Weights of a small transformer language model: 14 layers, rotary positions.
MLP neurons of a small language model. Each row is named by its layer, matrix (gate and up: input weights; down: output weights) and neuron, and shows model dimensions 0-159. Each number is 500 + 25 x the weight over its row's rms, rounded and kept within 0 to 999. Numbers have three digits each. A neuron's up and down rows have the sign that makes its largest values positive.
Before each neuron's rows, "fires after" lists the tokens most often just before its 100 highest values on Wikipedia text that the model never trained on. A number after a token or word is its count.

fires after: "N" 24, "e" 10, "or" 7, "n" 6, "er" 6, "y" 5
L2.gate160:506480478493482463511413532443505496526531500493462456506519502483509502507525460513538512488539496492476500512487463498454555486510462533530482497492515504469485505522493445561514531516569502499503475489468537528503509465521448493536467446474517496489522472545502513484496531510519534461487496480470533477503487480479483503506490490501488494521484510515512492533530516512490469464507501509470525521479528488536460492498506520502482460520512529498472489510507500486479487539485497
L2.up160:507524521518509506499482479510475514533501544475534456486465548516502482500444487470504483503486519484498510514508494515548483525518515443569501472529470522414493481493514490476503501471490517497500518471499507487482529490514459482537528531547492532533520511480460499511490488514501491481511468457514481519499550449517481475485511491520510470503513490541472501508485528491461545525498490508554535499493483506468534469486506516465515488455563489470483499506508479514507518509484509
L2.down160:469513479488488465496495474515542517520497492525535506513514491507451503513503472511510463487506455498530509476504532531499508480479510515489511533495485453461554516509506474501462503484472476521515507477486518486516513519488498445512530487533495524507469512501505509522510480524526470557517510498499467507494490502540490519525472496506533462483473481506471543532476561501522507472425467476481532516489474471488498479502509494464492520453466518485549470501519470482480437501465566

fires after: "or" 26, "e" 18, "ag" 9, ") " 5, "be" 5
L3.gate153:518469475471502490477489550488486474454482489481537446568490451538506489512493468505491546505500476497507475516504495499501494548472478533500524489484500500495455509559543473499573500505513529472523484454502465513504492504465490504495458498494507520489510510522473479474473478536476553501521476479517462517482508489496531471526517488516465542486499524516521504556503464486486546496501536484483493522467487500529510478505498491488459478534504490550511486543510489505488511542485489
L3.up153:527483488553478501531490501458491463493503515511484511513528496467507472512528488522503497481495501519497501473494527497496464540498500484475497479518463493494452501517541524488488491490487497506496489498511488431462508492521530502455484577548497504562477504486481510505463510478450532440529457519516507557542518490506511539521518535524504489533502498514492469486467472510484459504507507482537471480506533485528496497483493494471446509494539468528525457510510551473506516488521512
L3.down153:525503491498506497471551507533498498497530473483501499515475533521480553481491510488480552472488518506510569465521498505494493535506536487524530486466497461470472481501493493528516522522503528491463513504476531515499468506467505492544496487498523519488482466497496500490522476548530503533469537509468486480491462539521506494484551464486477560465515490470464513537500516496496571529482467536538506514461475520501463501485500527461523486525480532487484473471526512479522485459481472

fires after: "l" 40, "c" 28, "il" 7, "m" 5, "n" 5
L8.gate91:470495516522506533493502494493532523498479535503535533489493521490501516497477517543531517467557491475473500488503490529553482478492478464512511496515464535541523481463505476491523467499526479517491494487503481483525494493445459487512503550508552498527474505515466486496499516498506510548510500528493511548465504559502505513480480477504509515516476499529489479447494467502500466562508481516525517465519518501514498533553519555522553495460542448512502483503457523497524483484525493
L8.up91:485460539552481539488520534480500511506553486517479536523495461472491520439493508539540478488520484486539471488488508536544476508535492470493511526499470501525504483491463500498501501486484506488500480504484513523518492489484491496559474504542525512528459523500537503496532488528512511539509484486504516504465512546501496463479493515512469513471487507517504509446547511506507489536465503527500512466513539525511498505536511568551521533471516473483520511480432538494497477476508499
L8.down91:508512495495491535491505488472463534485506537497494541495455501473518504495505547498492541485526502485485462491479476572509447503494473507481461500521492556497511520515491513516498518509544467518527479468476509456501472501450502498510481525491515521536458488500477497499517525534530488535492454556473491524509484521489469487480460469525489530513509467520534463449504457471480493543501519519531515488484518490522509499532554503487485495480548478480552522510491525532517466495503487

fires after: "F" 51, "f" 33, "B" 5
L8.gate184:490461506536510488508527531480492512499500471491495471495489513500465520502479530475545545484471480516503476499458550508505464448475517492526508523509509482524541500529487531484536510469535469491477492506474536461507497487519482482507512479487489583503490487521522528507518492565539517501521522480469431528463528514450519508514478490501498523518523477544510468482524510480512488529472506474471494504496528482507489507555527506466542518507475500486521510513509542480477527460534519
L8.up184:449516520532512487469505502472500468496519476500528516527558527513498506508510521516518493512481516512483478525471484481509495491478512516505482489501516492500491519524488536511531522548497479524494495501532562489487497477534481537481496520493512537545512523525517525505530485523469461534487524555471504475492485489489533502533458475469486465510488484522460510449520515523531480544530485452459487515509473501491481527470519537525520511533470446496521562526462520460478494489521552
L8.down184:480479480480518486508455523467511539507536483502514476499491531461494496517486512539519518525528485480457533457555531519505525532501529485480454511489483535504502502486551506517515541509478495515467519526473503536531507519490530531500543508477503487541514474548471499480502496530434502532522460518514512486489510514521459532489476529468507525535515491517497500497491471447484479523489486447547485502533517522491503515492494493502550504492481541520502487466464481495493496490495426

fires after: "B" 31, "b" 14, "an" 5, "ri" 5, "e" 4, "th" 4
L6.gate80:489506491548509474482479539473541558487491485471510531507557470501512482502473519464520498453467465506464469490452495508550472490507501485481524474509470476555489489518543517518473483490522505469476500480504498440468538527522542513514447515533534542469496495456509510496503506469511514463504446489531509525492485526474521506547477492507499539508526487529488521493469523531485479522481498519494513515506519487517496512503477480499469466500475505459521488497538519520503478489535539
L6.up80:501502494455512499468446491496522530438479476496480518557529518502523519500500521519499514456457468522491448491496484497518526500473523500466509505458504490505465502510527512488518517504501501486507510466534510506540491538509471497502501491467524524521513512476475484518497531477528484525479514538458443537489451539460529505500496468469504514470497537461500550485503477496532507547483531496498515501488483504465476465442516486500504481518446472498530464490496467466462482519488531
L6.down80:491470503476489488487507448495487528504536485524492476526582507519553510518522509464447491524510521512523536516508499491508531519470491454493454482484547513487516472525492482522537489518512520552475490494520543517526452506479512514498483484504463506529511536550511499467540512512496532464503495511473506541526504486528462547508493480523477485508521529525528509497488536477499527540527476515485509479524465485485524484546468499457461521523513482522513474520501502493460465478513513

fires after: "F" 55, "f" 38
L8.gate158:473469477527475514506542514491501483477483529518499537484460479468437517497516509516509471476468506501525457510491516462517507505481486535485519484479502498561489478500491515487519530520495480531513496515515534477504548391517490525526500499537493538512491474483516481489469550489477541523508527492468465489535504556495514452517511533482487478510514472478515464525474538471488500493470459470518510460486496530513536465489470500535507472480500495507496476501476495508495518470502505
L8.up158:494484516467478516523527473474509454514508477511492509499478516519475521476494515494489486464495512488526512516486505493525475559481472534491486531490481464528454525503478536531477492513456474530511501509522529507526478475478491539516474502496476503485546489519500470478456538474474503505500534522452497428510510506524480460493527497451493459516527476456474491503503503541518526502472466437491522538531486480513551550508501513510493470502435510501509503497470475461522489504521491
L8.down158:471507494503510510502518502445509493498516528504529486517507521513577505476530476499514524523516487445455502535458486545500516505456466490513445496509510494521519523507494467525489505509490481485508504534490475504503504564553515550513507512513457493511488472492456488508474494491470523497496478539543503497502517428518518561511477465498471510546507493483502491484526532532484527509509510536514538547492489483475549537537494480505510460496456497502517498509485482523471497482497486

fires after: "C" 43, "F" 9, "le" 9, "c" 5
L8.gate86:525444490547496489550510513499535497456461486564539486486490486531485508521507514492502459478469463487526509525499516515510476472495485477541496466504498500517499513516488506489533528535470516507504482506501549496481411503495480532531472501526516513478456468496503501488512528500474506519528505521478455506455495511477534464493509500538463468509475479524501488519521581455500472549506474478460483511521512492504500495500486504466502507508505526468494464552507503496507486515501475
L8.up86:529455476517483459531481458495505494483535507496503486521565543520501479518522524481487464514500509479499499525492494518506473475510493512506482493518544465529485512528501472500514530536514483539502472505483546477491472528473491522539451543512491530507471504510482501456510488502484521480525494546529493482455550515478532462505494420505516488508496451519496518522515516493508507512497453419448482488502491505494484537505499494485508513513488512491488498462533506526480458537503461
L8.down86:480496488502499511452493442515474454491560505503489501468491524472500493479495505467458546507514518490509506527531491533486501475505486523480457499500544517477515533542520495468478549492504488504516543527485501492538501512455494479500491514510476514490508496489512558472527459456501508467517532526517497470494542491519485469488495426468547528513492513509535500509504482508468505511510480517527488509478474466461486520473512450489495566484534522499469522462482467514519482523473475

fires after: "l" 41, "c" 28, "os" 8, "'" 4, "g" 4, "di" 4
L6.gate189:541463499506505536472517497503477455465473512518483517515498507513461492474480519515512511458551480441510506474454512517516498500524453468535534475467454480498490492492489501546505488494510509489477462514510526526503508498502507516527453522483496510491491465513513500492471487523506508562495477515446509525466542503558515546465527521469524474518505511531495482442530507481498492539521507509517491508526523523511475515512520540532542507556541498499516514516528534504520481456503516
L6.up189:505488506495488524505501488494508464465499502491494509507526537535506470466525494503507519472572499462509513480441437513514467505515477493509484460506478480501496500482467488502511467498508505512516488469501496517503556521479512505511455550494505513541500501523490479443466477504520510510527475565478497569491519480528499549486501490481515494486470495538538502492476473496502481530527515487510511515540500495519477504532506492552532461535532469507518499476525524542493432474481468
L6.down189:489486507468515527499484483491552493518515517505549509482522532478505445463464468550477508476531519483487516476430479487517453486528500486459423504519466515495493502463497523481530475539485525496481484457518491476505549502470477496499457555496497522526493527514494471506510492450509481496525480535500483512524507477441497513504497530489474513451502491464545505518469492499499469508519512498510534492482474498494460520545488484520510513487509485504506481460513494528493457470499478

fires after: "l" 41, "c" 21, "il" 7, "n" 6, "m" 5, "'" 5
L6.gate33:506489506533443515481494513489492479472489550545512519474512524482484518478534514520505487457536517446503484492447515514560481530520477470490549462496473514484453488506513482492528501456461495479514459459484509556518495489476493541532498503497507492497505497538468487502504524504498494543489485518472502510468536493505538502518479471530449480494496519518500472466499454505512498549504513488547528502525489477522474505515498527525496500519506498497524491471470542448565495498501520
L6.up33:492483535537479522489495504479513498467473534494517516448502502499501477470517526525518517478540517509498487473459489538522476482528525487499521471545461518540489463451484480484507492491522523506545484454505513505489487482459504511542505539489508515539528509535476497494490546507484532513474467544493507526486544501478539507512472512505510492497489499552526462485516485476496472529482486471537548481512534484536479516541516505481505500486547491481521474499503578515532442518513496
L6.down33:504496470500518533482507449490523545499484529499529526499478507505496442508504537529520486499538513474472479492490476542536416462506500473469498506543507509506508523480522501491484500539483495496517510482503529495476509479488440501523483516501513535554499487498486493528538529515506505511492457537470545562499520518453515474483495533490482461464498461535505465463509485480523467527507476493533523512510490504494539486539514500491501495466531488486539490500514543537494454488525487

fires after: "f" 83, "F" 4, "r" 4
L8.gate19:472524499517474484525545541505505491524489434506470509516457508514430532515527542473529511522452462475490461536486496522523485480498450518516522501522503518536534496489515529538489496520457508486504469477520533512501484431531492514521492485520505514492466488487515501497509511478476546501495474529493482480516530524523527486546497472518505507499537490490500477501525483512472547480507452475478455504483511449493537483495522518479488485484512506476502503536504529537475464466536482
L8.up19:506500438506539499524519549498502497496525482504521464511476487504503562550527514508531534529488505462506479482458490471492476495512463476502509484464490510529548497473543486498508512466549465517526516517481477500498508473502501513504459475497472528505486485488500538467519459462517511504494488585509473489521514484484518505492499444493547522546528500510473495510500477487484505477490467501492448515507496493518513507504510546477526483506469495527473519496479544522488566511544476
L8.down19:443480505488529533511517489471518485498496476495518489493536504508487516540488514546502506556529524522477515527497474480522540494540537531470466503516481512501498508480506451463488465530507481491482516505518505524495532480500528433511514512498507513529526440480479479545520481567503508488490478513442511526524502537496477497491490509528505538539512484489495506470522493466496501488483475500551499567494525472539520483499519442516500450497471525533488524476503515491499510504493538

fires after: "l" 29, ", " 9, "H" 8, "c" 7
L7.gate120:509471533539480516470476509476501487484500553518489516495513512501477519506492521504508488500514498481508493456464510528544450505517496508492524500518471490549529485502472496469501505468513472472475461508505524552530462493533506463517506483492502492536511506479502486535486518500456451521498486490499492481474524493533464484487465491473489491489472491521484499436530491487485511534511484589474506499529509498480518522541517549520514567480532492460537501481476526501546482472552516
L7.up120:490496531519472531487477507496488501477519538496495500500525507507492491494505518504531500517542529493526500461453471531553450511520505518476498531533482493559530457501459478498493483488531485502481457486495501527503491496499505467520507520492486489542512523485481472514475523485481467499511474519516481495475535489513465493458459461487512496512451508547515503431517494494485513556520492530486508505535541483505490520562530535487511549459539464470569508492493528509499473485507497
L7.down120:507517480495499518490507475475489510470481467488484529490472537495548489451473534528506494489491543516521524520506470512489461513528489504466422515520501544512443466482480513498510481489515499541494514451543495495460513536476505478507483520491471506500475482542474482523509503481497509504499490528494506554506509481518499480448500498500512498508481474498552492485478474471550468530556514505511485498514516459539498485546538504471531519514527474434523489483524495506497477544491533

fires after: "en" 20, "m" 12, "an" 11, "ent" 6, "b" 6, "em" 6
L4.gate113:479511470492499471490531510534516533484483499507495496513509488500489481495532477644515525494475510542502517530485503495503459511476494509527473446534517484495502503545499527489518532487501479498427518539522498523495503538479508541508500492480541529501489495497488513506485480503507468523494485499515474481509497490525479508500424470491503480507495533468574482525490527513523515505485500506504524500492514478468556541515511515512537513490504515509538510480496490503534499483513499
L4.up113:499497492502512503493512507462506509496499501581525514491500521504492500519455509429518489497470526483477491565480499469487473493529502427495475536494503519510492511518479548525500475512494467503555457551482501493482511512480491502487505479538494503488477495534495550503495499514512492500485500510475482552491528489505525469489552513445505505480489506554499501479501499486490501492504513495479504519500503557489605488483496481486526500513510440493523485503502505488443509506492477
L4.down113:489474511451494451481537476507514506467497517439467536464518501506469499495552470482490508466474476468476547506528505514483498514542472504478593539502511492538463496510490512522528486495484477502492523490498501547475485516527495488515471461525508489504480495556490509471465496487540480465466500540516519530495512522536499523462485469465465521520512501497478478450465519522516489513485465505511481492477518530475482512505501508487472527475475512527501483466471474513490461522511511